Weights of a small transformer language model: MLP 1536 GELU.
MLP neurons of a small language model. Each row is named by its layer, matrix (down: output weights) and neuron, and shows model dimensions 0-127. Each number is 128 + 32 x the weight over its row's rms, rounded and kept within 0 to 255. Numbers have three digits each.
A block is one neuron, or neurons of one layer that tend to fire together. After each block is what it responds to, as a language model described it from the Wikipedia text at the highest values.

L8.down270:070109113141151055072142158139223102118119125150150113114175147087159116105122162116141085168220177107113122119100110156102138128138152098143177082111081096064166165097115106069155168113141122133090106167114115162140140156126131171111153087162139097130185121154133125122121105131095180138108084124161143147114159144119110092169085137138141128151163099126112143135078126097080115134093
Responds to: Word-final suffix pieces. Final subword pieces that finish a multi-token word, often derivational suffixes such as economi-st, psychomet-ric, retrie-val, account-ancy.

L4.down100:143100093158097123131139090119176116104137126057121130114087027136092127100155101096129146111168156039155111073181168095127160123109118068108098123138118130111087119156136096162147148050143158132142161182149138135148085141057141184139152124140144157105136115077120094112147115104116145089154134052085136168127177157119166135160133167122114115189124122150116107142136160117096156170069
L4.down134:126137126126111122145149124126151157147131119160074136182142106137157141105126093071098133124061097109122089109122185115184126189072157149142188162116081106094112151132199118109131113122133169086078146148112133081166157115186143119090151163163149144127092148112150112144115057062144224129131200160134135105126115155125138116183164127179114150122115105076115150092145122177103132158034
L4.down164:160112141104155058066124124171112128135120127117120092090060160144129125100124125129078138114134151117149158164098118131151133128120151143135114061157157121101158165166117169100089137112112115174158135194119112133140147081111099060131116157134140095156164138135099097100120126142147077165155156138070117189111115121111138121143157145133059075115169077161119176147131154172123158192177
L4.down165:081084180201112106163102105101134110123148124058162147201103149130131149128108167131055105127159049101098093081107155138125080111162146072068159129138173095168102115118089101078088097154102098187117059156087141113149093102118135139106127078155125192106140110152113138098073095155157107174165130150193117128123055145120124113136070139186123160121123159095135121115101139120154098081125
L4.down435:125131120109145097169096108093102157119117117120145158137137104084127147091169113092146104093116083123134167188122162153177172153152134072121122102151125157199116140148136093160124166147123130176173142135083101160158155135134152135052095153145125093174127103094113107078149152126128112118179101119196155101076171120073137165099173120161120077134118175123064073118101118109130163127171
L4.down589:164183066141096116147114127161067146132127152080174136136145085121110156129055125189139145142110114136069109077180129072152173070131112139113156127146111178135174142134065130147162050163076158129156171147075172110140149126140073065157157138125106140136093121094092106152108103137089114144157136124161135130097138139113134116135051122170166130159138100105176111081127190132135145098072
L4.down717:113096133124116177182162135105121174150121160151082145135151115142095116129178108144103110166121149133043117112169108138148101096100131114080197155128097110075152144147152070103135202139088156123139142150097146120178131107139125164144136170102110077141108129141112100129118110132102158163146131076096074179111128096129150139134157122107072136102192075057169115102129107157102097146102
L4.down784:134150101184159163099124114090149131152075089148101079110098103151131088120089125176096142100082144161095124190130122147158145135094039176155097162116175168122121053104115149131154192134139171130137127110145145132090097105146138102135145165074108076126105104146167123152095116142081050176168144121101091112041098123080082073120145158180117116162181147094110142143116109125123098171137
Responds to: Word-completing suffix pieces. Final suffix tokens that complete a word split into several pieces, mostly -ion/-ation, also -ed, -ing, -ies, e.g. destruct-ion, decl-ined, explo-ration.

L4.down62:119111088178140158172087140125132110107110152113132156176146122153150130163201095144177097121117145182089095143113123102104101117172111088085089175147150106148097155112112078123064135093118117112138081110098108099136151208152055132130141107133130167100173143122182160141138080130148123144103111075151192102199131110109128145150120138135098100131097186159135173099111135149174099145111
L4.down218:141101125155081143162163094104114114139127101099106102157093055146099076121201172131114135072105144098144109153140165121145166108103089113138119164134131150151133091065124149129123131129131068090114085108145158062146096198153124149161135157102153175115153149076168120145094105132145122049080178109107164172059135142131138152145092135081153127149117076113103115142138147152075185166122
L4.down223:100098103064078121065143115130142107143183158125108108100130079062164088157152148075094110108094117166153101130117131102154117121111149161065105115135129101131119105166177096180129129132161133111163119080115147065088120163211131169069127130169101104113123106114107112131135130131105134144091096146136086101105072076105161104149103082090078130065110136125100120139235106127127077105085
L4.down340:170093094070138137115136187156141096136145119123123130132098098128086056143136150113124061144086104162138125134151148110177134202119120160125161090154120130067154100202197154183150111137126085187132087120068136128158165180135161141115085136075203127106102123134112147122124180114167160061138110149151103092104110149151174104118107098168131074129172105142137128091163197093166118193138
L4.down433:145126083143128143120149156151032078128148160094148100099128089210133129178222153165155106082172089156114121057082162082128168144158116105077118164123124174026157125161092113065130161135168159088146134080158127085109157150182156060093077140156111181143185122135095096079156107140152142119124122053179100133106113110053114111134059089105110179143150155117061184111120126095123124095129
L4.down474:098168104139089152120115118119097123114126140094131087121114150119080115173157112113124160102167054123166155162024100150131152139163095147190070071119114101147108079085163091151066095108103161138097091130165103103142141156115170137164150135093110165070162154164216179174126089130104158130171091140154091172134097099107152142192169161149139106116103103180105148148155091142123160108160
L4.down1109:123115124125131149107092194148122168097202139150147203194160120157170074119062137149111102117102118098108096156122144140169130094097177156143116103188096073117195107132083160126133145080148119164129156156135143160124114130103155135137198056158156187100117070087126074151094123100121050121132103128106145150156181111159119108168120145167115133123095139119071187146116196159142074201101
L4.down1342:182135135117089185088119084128139180103137112098116146049155128169161093130129073109124070168149087157157149103074161114206133151159122148087124101141152098115126143117144167197106134157145082075176121136073071151125161149094130142072056125134132154187102160131116123112093116156154115176179133144152140096123105118158131152182126104125160127118128120153149137130094103133121162145115
Responds to: Modal auxiliaries and clause openers. Modal and auxiliary verbs right after a subject, before a bare verb, such as could, would, can, will, does; also clause-opening if, when, while.

L9.down46:181106132074127194130090127063154079144096166148097115145116177124071125151153118184120062095156098126112080085206124047131083154109145131100130115184151130130129101110138106155112183137136119161158067100146145145110139152151098118118114077114126109139140073126051119135084077134096097113097113101189131205106118137107140071224078141096111144169132157068126108133109161107091156126129
L9.down258:070127110072150176083147152129168108131095158113122135084133118128134154096192186134107091129138195131125149180127123137170118142132141197134088148078104090124175234068198134098092147150118110127172132133131071124191144231122093135133066156160085105093151136084132128131124122107150096094072123193090135165061182063108132164189127134126106119114126126172169122118177136108162079097092
L9.down638:146140111190119126147162112131136136122108143128146090147097118148124124178065097138114161097039137179116144095134155148135098138136091109151107117141168150105136137164141149121125114168136137163127166087126081108111076051127105094068142093080104172085152111150148052141138170128156113192155125132117158194110147123138166162151135128156128169125114102156136141117175081109093138103093
L9.down798:109107216164143086186078074136103110144131139099178113127119197125138102090114139159116098140166128145160091080217182123203110149062174141159129139155142123128158051151194201127154117109148140068082107084084145102101102142114121129153126176089127122176078152137125104076153134124081169123038121125169104125076091083126076209095061110149117119135149088110120061161145188152150153128109
L9.down1044:087128098080147112094095146062149080176106113200142104145129138155150111140128077165156118159085111210056110147110139194171125141109132125158140149127119159113224153203150139069053149115094142117127086139135128138141160154116153114109135146232071113146139117115158145126121114152157109137138138099146139162168111221129096097166171167151148176118116132050061090133120155138102118083124
L9.down1115:125063135167141118087058112121110151137163116179107167115165145165119122125087115089125093141127115116174126084120101137171139135097170193131198103078113114150139182113158166072157156129134092066094168089125135056068111132131146137102142121177127093094131189132134141074084129067131158094151123106180115166086112172121121163119133180112118141097133179074128137173169116090135117159167
L9.down1181:159100165114128111140168144045096138122108171110161126133174149119116132193125137125162145131177115139150118132122082144147118225153118090128133142198153141114120190149190112124163124206180126100077108114066127175106189111091126122109085104158092123088178126157148098153069078099092164157151143194128103141107125141187102100110126081132137110164092130178141141109120070145100146120112
L9.down1429:112106147102166077113190144155119125191123117161137174192152151168060148141169106132090167125116150161185126104109094182125157137129180109142159166189120088079105090109154162176091140105123066118088133198107115128151135115101142146102147115120157149134133185080097155100142117144098109148127162141131134150143071148148095133133217168122122138063079130077144171193135162105102069114178
Responds to: Word-final suffix pieces. The final piece of a multi-token word, often an abstract noun suffix like -ion, -ance, -ity, as in destruct-ion, stora-ge, fidelit-y.